From a checkpoint of a small transformer trained on Wikipedia.
Training: a variant of Muon for these matrices, 277M tokens, 4221 steps.
MLP neurons of a small language model. Each row is named by its layer, matrix (down: output weights) and neuron, and shows model dimensions 128-255. Each number is 500 + 50 x the weight over its row's rms, rounded and kept within 0 to 999. Numbers have three digits each.
A block is one neuron, or neurons of one layer that tend to fire together. After each block is what it responds to, as a language model described it from the Wikipedia text at the highest values.

L8.down43:493509470495517503479462469454475450491435365430431581545374446473450564514475489520339466505491480609474533494410623502558570615506491540502473498612549558537449529472533534476549514512387484483537556406506451518512539524503594510547487438488517410553520529489558474458499532484573454434420490552569493455563594482373458492534472522483530492491472447514458485508500467511408444506467
L8.down188:501477547392547509480467435433582461433514491490558512491474507531523524438474431522473497379531442583402462516515580520482468542488503526513547499511505523425487447512538524500563456485472478551477452528506456493449449565541437424481517525492597538522535483562481550550543603481418529550510448510398542497364516462511508536471441619486563561433544489475490469504587423438509490460536
L8.down353:443494491578575530448488481506487503465550469456467515456448421481528510462585470471457596510422476554523455485568483570490509482435536420522503460500517581544530417556563447530539479535356432576417469547545523524458508488605505566552562448451563533413512569477607466502451527590572529471436573445451493509495482432507490498472513569496530442457532443471464476445380562505521548449552
L8.down443:576576421486464567420527411473378500359579436510436569535523459476584554517440492489487449631525463483507537465539500449510458518526514447408530530532489489533494511469531579430474540522501473527340565479498528544600475482528459493556521399562501425563546504580473525510505613573557468512480516467436470569480445530470523495517545543603387538383524524506545496496473430541455501471510
L8.down501:422516535432394544488448501549454506542553477483483558537468529477468542575397550550481556574422448455559546607506432497550559614493484530520491473510503506642470504489514525563534553493489472510545522473583420528502503553539590545473473509487518524470408482483557544445501481515481443409464541602578516426483498530607416563452442501431530555491569481447470519477601427502583467455452
L8.down550:486517481467555478541565447592452485515508511330506449546580506448512459545513379581504445485430444575613495538504569427534549502521572514512514588587478488573495505493472528458552476495496540632583453516530481531627549596436507463423561501551512438524425492524497500570568514476478582448489494482505523530514451534461474496544511476543489578429503600397526469509509414469446498474522
L8.down851:448488478506580392536640445493360560439585528410480521609477521531578393501391555468535521467487476546463517416489484454538549486517458535423512385468505513453481504548518552548514490498563463597555469453505612467611509588536480517504533432533450568557523457494517530491505494484458481500476486415498544490542460482537472525433407512490539431456480448488520499542429441453445510454440
L8.down876:460548423557550531526539524429472371513514454501532539465494492493584502597502468520584540555446433484509506535487532446493510487416490468493552492512477479628450493546485521524517536514367520463464487390435487525476493503415486444519458468528435476463486503563649556466506450504405488471482528406510487506547500471504515524516492453517553571559440427558454507411549502470455453491454
Description: Mostly "in" (also on, with, for) opening a scope phrase after superlatives, as in largest in, longest reign in; also word-internal "in" pieces like influential.

L6.down175:497511558500526484532488546491465546431490398541518397565488432432474490422436494478389525447523446505425487514502508480590528468554424422483559506526533448471473349487440518426591611571506584541475634513503509500482493451499428399491478541573547447456470538439509593471470549485510475594501407402524542505512478429540460465471508472555540541540567523398497451512482473470539497501497
L6.down388:479517477481582482484514460495439533539545553536523490466496523527374451501515582435495444513563575527505614418481608535533542450443496529612522573437511525465556451535532518558573441567594496561506527466458462450526522511447588449579417564498516484505540483536573421472591509481477467441504508526429496478520496533429540523489431434504529448570418500521465537559532512598643474500481
L6.down513:537554524518425485459477552524534581551407548555500557454446520443506471539477431568507440576561459433502459510403444588635533519444549515464461545430553544540539465553529408515445513542540491436459435548478562523485523432539517522515519496510436484453552472517528530518535395462482591480517484449523492565487527571574486481522454535467521429627510510470502552416449477384528533561478
L6.down535:502534437578556497387490581528479608468515478558568530569416466558442508480520525580513551465519543486502515541490525514563540454571577526543626519388460526501539474553441512600554493560477491486491533505478502479443458420457493480572530526554563483456569526492520415543457454484504529543538499485483517508506576510510524480513552572507620392572411390496466520483485486510416485567490
L6.down672:517496493514433397455481477514507530451457497582527468446491468474519533433479480621382499490523516588479527555436515507671523531619474516455474593444449577511450446551441432549441480418518509555481543531469585498565448475586541496509495436485447512441490501445522451580494443539520525551573534481541486484547564583515556464424541548516438403611583505495496507442526545473581553482546
L6.down774:545498512461501580565500556428537441552555566495431597479536558512511396455472466472514499563545470440469573527546408503485450474375507530496446426517555428469478454515482421530390555428533516478536534560437516503509464544445424459525503392412600513517539580598450481441473472570485502480506516480609434491522539507446561546528488552485466449542390522509466427567510447459449515522504
L6.down925:479474477536454420530518468530441521470466500549523468509520459514454454462479564475472537442576534560546451542379455492564475529567478506567491546455457510584463424510640399542481505440542484489408589495447520503486557520425536503453486469499467509441493541387559490497572483523450458519592509595525476535540397482570619563475473467440477446539482540543547543526587531473526500499518
L6.down942:470471497477512502560540470451484553490540504475473500455420526523536445492489453558448522511584466558483576454569574481546498403573595508532529533440391593405441436557462555489588428510454503456485584448598499502521521352552438570535472472488455477481482491453461476463402537478560390514573511558579523503516500555464478541483537521503485349523467497490470552459418481479525524426554
Description: Short vowel or letter fragments inside words split into several pieces, often South Asian names, e.g. Dham-i, Rest-a-urant, Estab-l-ished.

L3.down19:505471485461435452453586469405523520495516550535428501533528503454536434470432523505498422459496551496608498500495557545569500451416459439542511573533470554596465515505576505512590468458516573518489446469456472465541524472405471505543540494516429495551396526512473561456397454518600515518429485557471499467533512464593587497488554536453505463509394546562535562420545538501431546513561
Description: Final word-piece that completes a word split into pieces, strongest for time adverbs like short-ly, so-on, l-ater and event-ually, also other endings (unl-ess, rel-ig-ion).

L3.down867:508444512463534441520449513572469654429468494532486545503510398481426483470440504555478487592528544501560470530522537542563523450547470492414519488520450462549576525533462471491594389498470484544520593447445489403507439470458526498487496472549462556507547584510495589411466506528433532552526430497474475507590435611592550462408560526571441341455478487429475499474461496486538529520551
Description: Single-letter "a" token (sometimes ak, ri) splitting a word after one or two letters, mostly proper names and foreign words: Y-a-ounde, Ren-a-ult, Prah-a, f-ri-ed.

L3.down489:508391473473577634505524533440378527479544466441463453572469551468624480436459556497476508459547474624511476548459438433620462444515521584440502531472501552489587494520543571450488379507472466540498443552500429602577491501547512468514560352510516506597532559557550525494481551525555562470524381447474529468493447508486476525457477541540498584484521469472508453546433439508506455453506
Description: Prepositions such as in, as, over, with and on right after a verb or participle, like "flying over", "located in", "classified as"; also the "over" in Overall and Overview.

L3.down728:502470450527440509550517391442460482565534498472483512569522533508460447517448388458532599515441496556476579505456453398454556521484629497432399591440604468511483499527510555503521519526509522545505468450473521427488402551517495453531472522553477494565495467577528521501545561507420446508483529511506554599562444466496435427478487438559594510578478502456485519530531572453434452366481
Description: Quantifier and determiner words, chiefly the second piece of split forms like e-very, an-y, e-ach, plus whole one, first, same, some; weaker on other word-completing fragments.

L6.down319:510474526505494531546552485508443504406552582526525497541572568559632433486520499422412432519568414524493451501501560487410513445510424451508516512581459582540472435515598584499589443531522487558480482464406464467531553500502483479470524422510516549573479522514467471404542518490470593411386462505434539618525606485512502549519427530497520562511463523536497493415545499609511479489508
L6.down462:551547568503481585448534541548546551530501474548470460534462506537581492474463496472460473543489507548404540534497388486565523451474513569527569551561472491345490478556387570439575582405527532440431461545459547549476538397437498481483516549522566525528468542450506488464427484512421513481598456472521495541517556506506488431403513463547508440521450440483441375533545602513454560536480
L6.down489:499495492437550532513494447518514600476575433459549485566550499451589615505453506452514514499497469598511505501489565459570442475545462607480555602555449516481452508519604533466493454407451496463555473439507501544557487521452437442434496468572466330488532572515539494504429469546555434535551450494518540554527450533477527441474426502531550524543556471620589476535558536555467418459421
L6.down534:502502467553505560447494496556518477462652515551519586501497492473566575479526518534459415504388472539465552557608543462623442458483445516454515517415462513452508517482511534562490545475492565449463510502540482576569543532455546400497597474534599554461509583482470484408410532567489528484453491537554557574551582446448539424504475550528494434549501487463560511547504598531489569450467
L6.down723:407524644432509514478520482530514520531526571621589472402448524472505579529515540545534539603545458614515517422508506379525484468526511559498522459494409403554612579477538455477537532546458472528503461531532566498566497470452511454439568565470566440475454517460545577406513627506517508421498496467575469487520548508544525515470412562555478449488419559499437443553441539458438575456521
L6.down746:515477456383578589423561432448476484509433388434472554558465408569530541513537507551515428467469466532502601527501533506524436522498528573498524448547453468462559468580442578522489443541574513532502503505459543583594562546520572421484524383577530508503579500477543554535448550568525484457533489424542572534558463456417493512463531500485485500543520538457528424512472512528498489471488
L6.down861:471432528497483551543600491470446581469507550495557561509579455482600552441520513570542518404465464514409485583397571505599471414517446539523536596543545511433501499495512580481514524475524513576456468579471455657579596498437526443497567476526550471514473536485482516529403654485601615566521440503492519580499454503485547449444441453535428505557562454546552440526459436564526461435444
L6.down862:593479527478510495473575484495578578421482443504435546606472478498585443489470481454510488509505468472426467502473561509563536474455474479499562502535468476494464520490486573525568610489462458489361525443522560564474509496443495539397573549538434522470521527441529570531460504426501492507568520503471540566497505563498529478511480499586484550525554580502527448595570495507452524495477
Description: Prepositions such as in, of, and throughout right before a country, city, or region name, as in "largest economy in", "Association of", "born in".

L8.down347:545516536480460501530502547445553496518557397525438577567508541504552420510475438520521468516478491405425568520456531473551518519536566472410516521504414539510521578487454421553526445486591460482418474463397535509498528539510521483633541437490523528481496583491494488434513559523463544453528548474555517457501469563470542549532499476471464462443482524529413466512562409547497592372467
L8.down493:529440482505456631494532573487524458516475429517513447496490519511498489535461408590498508436455444610439525590465507554499564402520574555572607490484440504553589477489519455549630449450493587490510443477441455599475489499516556444509473501506547471475519504516557549455551516501584498428636443460548528527502451498490459511535529505527495570449516400533517593508523555526474494527478
L8.down536:546496415498532508509502499536496550547511461446558457531506573501536527448537456453550457489507444599449558453552499496454465434447471543539449546526478510504538459579549430498549497532520457473546432486441448570527532548443563453521655510541529517449402489476468497431571528498464519468484580543526517625646433534471475460529457527561541497608478492420506472522459541473546562555495
L8.down551:526543524573524472480530454577503431482506511524499584479428425511515492469488461431482541474479479490455448513469480443398554541527513500529536467540506482442446568615530463488558522436514519517491478558492480415622605539559494443609534539438486386481509448492460584569525522594576458567559536516531462554438375524504559460507469516488511482444509475566445591485525450470525634498455
L8.down596:451473433470564465430603425546490503532521577475526546523603436546602505537552449494517505559534463506563456552553480541474657483529490517471433489445519451519511456510558489593583468478557491499534590499487577495513455524500598529485502462475492508488462486525460491640495413460521489503519506434524454527561481486489497474461529481505467507445458584494600502505507500489443564507507
L8.down609:417495527481500531510463492441504550582466509524448585443460528465566513449480492550525535534507456459546428523393501500450474469440572470487601567568439368457546486480557549486484509481477411435589406441542521539485548482582477464539528540453545533479492490553537521571528471506523454497540458577439554574457436502538471421405425541483476482554423516592471576479510488568372527584515
L8.down838:527441496550476501520482545558426419550490409461450491486430574539542450510519487559464472526441433516516486556552448437602567489506527426539565520515515518482429437460477501516508458471582535450566545531545541549463535649468571520472569605487555483619492487426373570421558501462517546451487561527539485488496456426552495458479598507534544467546587512500498556528598470448544480472441
L8.down845:592527477425357455521474453512473441442490430584515475481515509500487517492516412381555469530519509526507510510458479506442442508424460476414509553482485495485448451369520387522460470509450476449487430494420505486494447411567491502575596541444547492424516530520486523527463427554460493465508460538444502514522543586395523426432477413508383508456582603454554507499529450415485516513502
Description: Quantifiers opening a noun phrase, often sentence-initial or after a comma, such as some, most, all, other, two, even split into pieces like S+ome.

L6.down14:533463460483539458535538461494538491524464439419499478476413435498402517508526441498407471556458492546491497420545450463591517443433517659520466506484398446555525454493530556391412528505462480468487589541527493513574495527489536453442471506480471519528405454512525506456437470502462522582475494522501492494475487497430512561598488523533461558496495540470546526572580350465436539538462
L6.down220:469474446357501401479499489542502491508648499531498587550501471546486471581385526485495562502396503526557468464518486590488537464491520556475459386481493512468479458480540516395477442563498582511589522481510471591428488584475557521571537549539442492580519346538503528543562547509530613462475568468551470642535446517540449429479592426442533541561412538518571535507534538414520394442483
L6.down256:568434469582498527525540580405470410559605533358492501556492454549528550496514556567450473405529436499500517496606560489488542452399461476515500526498521572477497599540583576529441438455564434532594451459537504510469542517488444515507591540564497494572541459596612449492498521495504454499469521549591565570490475495479545502526453551516505546605471430537546477497549582528454567552470
L6.down286:464545505449533548521520650604447558494492569506541484524497553454535485509596528530544497546563517481454508457510587478600478502407523611550454450610462518458491559450464456495493491506537472494481489510467518550593483594459493527530410472517570440504441451468490426467455503574508497523460431501466471502481493587470580552474505468454513562484537556453460484489521518535480429456453
L6.down611:426496494399469456541521567474449535523581537484523524585464475564483515503609519482431547459408543494517522486427469540485497504465501471376447492489519462471506438572479548488442568494565467424438499553519630505518458490558579417510567452562446477532491534542461503450515534502555487392454652514484515485482483449470427448483534464448551537534667514558583437539520487439560489471469
L6.down805:504588497434455455568518557622437527562461527428503470508508451579517507422562546580332532534526477603404506496472477481499552547433519543464519543482498447544513512502540501426469471469565530520504547442596548492465523506500560486497438495553526490603487484481570390421440496455564457469518427515468507547489408482444465491499504457499547572531456471582509534521521442441514340422568
L6.down827:519469513519522484568478538484457598455574507436460483448473526532448494547439510523517559468512603514408457452542487493510500445476443526577510556516550475499551478559564415411487522497515530567571487499489440478565606497478468432495469504534517433483448545543534505501478559530468485468447509461469416525409513534537493555487475423511492536485564587505550447432415534446590499502486
L6.down865:436461522466499485470530541492514490547596497463510494351529486488486542521546527509541521504504476678493451519505450455510531524607518536450559564538485460518550570486533569490415537473496549406508488532522523568435476538465516491505519540603510487542428419491570531528507553488526410419560413496518422464506459438490499480443508548505509507549476581496440509415541402466527515506476
Description: Fires on middle word pieces (De-ut-schland, neit-her, e-ach) and on words opening a clause after a comma or period (which, one, no, This).

L8.down8:552504437487465554498474535513506558606549542419547461501576528416513504503595539482499542470515550518489488449557536465510515499424516518421508588407429506528547467552487539502562436524494510450500464509462503449478486485426597488603489511416557393519563548386528534417569512560550546440449430428474511542485479552478493568492464522480431469532513463601575541553510485542534526541563
L8.down36:570492432467525381462419501523516500491448454515411573562535474548424563466445464551527430370463483466464502539480520569509484525524533484428552579429565551485469520572491457431527463466439484520495543486510516497590515476571568495533465484496484495433501563562447481512504455491441481534545526495411465521483507461557476478458413521516501448494592619482546551499404497498446440518570
L8.down138:557524525514523523498534488468496479427495438544580480474513407534441462478537474538457496496513508455476451537486445521609519473556505539521569531423479548516352368494530464515545503474479540458474477473456463638462421434388515445482513478489500542378495608491485523503420460527483470537541542517568446464484547515478546528566472489583478409529408587520537523475474458409606540486448
L8.down176:486502489527480505563593596548487492435499483464436438598450514566603432495478455562483524510464538408569527568503482495534462572569577468503427578498496550507518521500408484447513443492455541578494593468484526451453564485555492522423432484497530455502513496433505476514516461505535538440543521451567474452582477525578552569493455526450451458547457586540475445585438509485557504495543
L8.down475:474493550533549486575493473424536491571473431464499561464485448487567438471411453532471502532564521552474604521564584416501493418464545513520514543509506511474459534506475633507504493381490579523475540461466527477470485436472599516540467465461480446507661463559466479446543430477649474509485530523485498520490460463415538541396480552579450479499507463450460526429449471418569443542390
L8.down595:447508535363560493445528500455581552471524548565493543473487535505479460477436402473471518507541414507542571460521563420571432493536484573522617490419510580504540481509472460444529487514432541528487670481480584541479501403471473542524517473493443483441609504527521485515449544481439478413404388571612490533467562530536556541550559525606567479465524481526447553451484489417461558521390
L8.down710:556592533520555460503440494621517494456532481539501552505487491504533484509473503518456464482499495427492461526484592558529519520632468544519509515434536504543454405405523531427422464551509492485444554397475607504627500467527467509462532506507464611432526528473530542488539474552487497492508489538523434575466532525545596400481485527504435429522493562481572478427563477434457572521426
L8.down856:536530581445480460501546433427486623492509539550490464437517456515520424555603406554492450552515442529491477424482425518501421456536415547574506415463560485537528478528493426521394439544493546534494546541409549463550619493511536503466418518522591546397457439484468476533474449451485484502490559567520505468566487529534533504418485548493520561426519344484571535424484536409523559454449
Description: Short word-internal pieces inside transliterated non-English names, mostly South Asian, Arabic, Finnish or Japanese, such as Baj-p-ayee, Rizw-an, Ibrah-im, Jerus-al-em.

L8.down198:440503549620472543480483515438516507561472523403563512469433533554565454526527552494468497545487576316550514588447517576460568464458616589463463469433528545535431472464517417460575478492464467528611473470539455510488535494428490618455457486508437482524481562494452505482502357491556475524471504492522534571432510434382475558551444536488479556461524492472546490486462493534541595497485
L8.down354:498595430422481490432542499459559514530587522520536450640503391510493514484466531501449588504532490436578540441489425569509541507392516472540452472489470488451499447596499456468506445474532483473558489471385494420484507460524463441464416505493537504477452546426430583512411585549474449507576439550444573443465624535572529560610431516442584521536440520517525443532483539528517531597542
L8.down502:522568497483433539578500517474434516525530445512541413532519387575490512502434560490454532487467485541564491535517473447441559504534497466441459591577518554477508502406454444431464470554495544477448548438533568537522578480481628430428564456491501533555427559479513491547502485518522581479406463416438570427490466454493478516472500410542525553569471536477469552331531537483407415497507
L8.down693:535543503414461525475403461480529477470554522454444570489552417503546394547500530473495539430497480467567464538499472475386520511588516503516436500498524483499592541460490480490492504481462571603539608554447542416418482462473456494478513444488520459555585424508514493410528564439495501529503616573530507538570529464541486497468451478562479539424456556498542509608573568467495545430476
L8.down695:541562456517437442445465470521492401561530539521582432466503446601516434483539501554530549480450600555569505423609487425521480530552594519437534501428529413456526512489539564470518573515459490468517472450496563489454487492472508512471487399464510636530571396467427530463501490543446495471523462569488473543562489499470569518530516455533485545486533600401494486398534472452539602533544
L8.down822:547429481491627508401502515369525474518443484512530483476538416566531510562499531458421430487479560532466476558484550404532474424469526454539414500498397613455499506556543530527513536504519484484485576530477463365543505466486557445462496553489551554499543553549441444503514495541546499539555546433493515520494467417439464570576455474450535501520489407580445415536405489617409459467536
L8.down891:463550505498563462519481535484377508530503464502563499566478553478505467452541448519457563475458463526468500492506617415410516517525522431504589572559412479480567486628573578477451499527479477564507492390458458521558604424530520522452589506554489490531541498438498507524475509560540458506558578558555551476568513482539563537449486475622483525507538542427505538573509474471547531479518
L8.down1009:511469485470543460409492412455601478541615573467609399440586506425513490458447503529520569435426511472415438478563483584583523497498539557493445514549475461520533641510496629556451458469485583575472581527645523524540501516622476466501468476614525569552493458444543483553417552489422564491508537550485467582478501462427479520527575528497521426545501540483539439523443539574486487488534
Description: Word-internal pieces following a short prefix, such as the F in MF/DF and the K in GK in squad tables, the apostrophe in doesn't/wouldn't, and fragments like w-ick-et and Re-le-ased.

L6.down38:411539522471502540499528498437460427519602494432504549502384522497514446477533549528449559519485562517523461482561477438464530460565513568457565547548502492527466429452544505484450445452531530416501557530434519455569486478455551570477450444526564454460551489475523488538531517475398475516518505449435552494475539457534603462552502496496522486394525557497504540461493538511455474542482
L6.down540:530462478458476535488503539424521472465494506504490534511552454522534521556440514362429562510512471534504501449471445409534517458557527466556573509518503513528469600377578427483431552487459467581564556446636529502511482510601449528450535490495525511508496544458491545481534527388521465459504479543499442507518545429535541585476498433491555406497509457548433399470549468441499524541545
L6.down621:522536544466511440518527535520448537415599481583519592471463434420567466500509550462509396459512492489527554552471477504507445396407481561480457549379515461558449474539556525502524535429580451450507518525481494508581491513462532515423452538459527354464522564499503521431521572528505583548570407502438493514518471495382482481622489545407553540475496473531528508563520492501502439473465
L6.down710:564390495577505489501503551444515496503503503488531470468444522552490557487519545359472504535445507487391461519530465504567545520516459465527561574480490555467488513422507584571539522529517616535481484496485495467494543547491482607467445559564517481467496497577563545508479522491441451470505488439507573464590520500477577472511466432533454516450416510417625546519554429536483502450447
L6.down741:574520418577477462399473575468546503441582496564567455574485515443556474492464523566486506540548512424531496496559508535443527506389551403507445539469483478580542432482449458556425492489552619447532532492435487590479449504517588510467428488495471433550546480542413504454548465578522475550519490555585579493484520486480440575518554466472473570467540518483608523485472503399507476523517
L6.down808:477556548559546508572405525500438485516475494496463468536455522469477564498443470367513620499417490562492515489427568517463586443494470563523525508564462434645506489496497563539504458467554547498532507550537445487455432530532414513495405445578457590594464508485484520509537455535466541491475489510460476479575491449427434490456564531552393465482422548533516574477498491445500445451450
L6.down920:417473408463495595504540437480434514448529607500420563502528348528481550489449552533567473511482460479594500483417521512503522386481532431482546547479498428417536446487412505478508357545478455509511420525462439460557490532481509410500541462510476497490566558519448539491474568592486552475504283463518544505538529430519523448504522538485590504528470438525590464534520500532436541440452
L6.down936:507455400472610533495533520507412577519394437524433460471498523567481538586487566481455563524410524588474506415439523420475496462473446492620509468494545521439537518494529563471515480543567408592446420473444497414497560556548519536544578488576424482465546510522512391444508505542483510475507466442414556537566497510500473528436585411396478505429444513560535506552475524479551532485518
Description: Mostly hyphens joining compound words, especially spelled-out numbers (twenty-one, forty-five) and modifiers (first-class, 20-minute); also mid-word pieces like Net-her-lands and "and"/"time" after dates.

L3.down453:438474476508572620431449512538451509546429492420469486519496504569485399513484500450476534481499506575488443494530488559621610449522466570498590525518517458525544497494474595512480388451521493583528436453488585501454453588442485541520462451520475526523541537529537478517499473535536437491403431505512540513495515451508558507536456506439534504418482563534465586641547537451439445416534
Description: Hyphens joining compound words, like two-year, mid-90s and Gram-positive, plus fragments that split words mid-spelling, like mid|d|le, dis|placement, sing|le.

L6.down139:553490551379487465509534464524424572524471568511579514479575455556476511532490516518470517547556504579505463512459462467630502515586430429489611541469434443394474556480580474529388491503514620464475553522473398418478481484433498520551579448517444549529446443370428447581444587570519410497566519504528472495556525622602483474445510421582541499552490511569449430448578487528489551538440
L6.down225:490458578576508503545535552529520493557513471474436505454485505509598429467496502481509523451432607471519554543488493509460505485513487550466496517430492479534544490491579471498496487403484405512545480394378450545508429468508596542543643470506574470462433476556557554472420510476450546451534531417498520518536509527561491527469391458604426460445459511470509346434561511476477630592535
L6.down231:517496422467519570540469430524588491506524509482393437417545465511528568527457475520498489532601475552478440432453466484499550585505491441419500613549540468494523484383505605471432448588540539523519504529566561457494528489482581503493373457520459591542509545534455559504498475570466514509475502485465492527459517537562536514494557536445428438479632486548481564540484517474501511526499
L6.down279:525467442449560490483470503577562467488512589473482542506572542495476462530491544510550564443450357448571486577463434496516597476613479477528481533596466564432494489477536501478508487526474442460481512563535503506481540542559589478457494510583476522528424612499541463523521492492552435553576548532545473521498576502609464560536522442509525492512533579526527570466479493469448425437448
L6.down481:515492513503447491502566425461503530499543584511509537437554468527522519492477519482494479459556523649475495517501574583482545509522523517510411643446525500561496507494522558416537366432534525509506482506475373422532491449534515491518631568463408472547483533445481492543443405568471521495455578471477468487461478583542527450380493481524496548582512510422405520560600540524557416449435
L6.down549:531518529488508494524526533483497507400573494433514484524499500584560496542529393543519548576529461465552504467444564499579462446546492479614544579558515560489488504506473515412475465582515536541497418531435543534479493528548443550558448491407493502509513561554563476469547443476570506444568456454446513484470543585493554521495466455540440526595495466558501456498541473493488469452486
L6.down749:486479596481529465569492494538501489514524599426535482487397448443500514447483491570519539543504472537531520483577455523489417495528587484476562581594517550515518542508577489479443468490514542487489463522513473387486556445482561588423509440529485521495484558457476460491559437518562591529378482526582555531592425521567400494550512425459643491555540515463523490634523483462468519522501
L6.down864:472458508452556439435490515524404535622501494525463516523522528487427493589419459502488571454572609589477442508542511549455555462469528512560417579479520499576544480492529533457540395378522465509472537506568487424471486501473500549447558501474379519563491564434508403563491502519496485458556527451450510512565530561488470447455392472536595542550532552506527491516507501525508552494429
Description: Final pieces of words split into tokens, such as multip-le, grad-ually, n-ever, addition-al, plus sequence adverbs like later and then in biographies.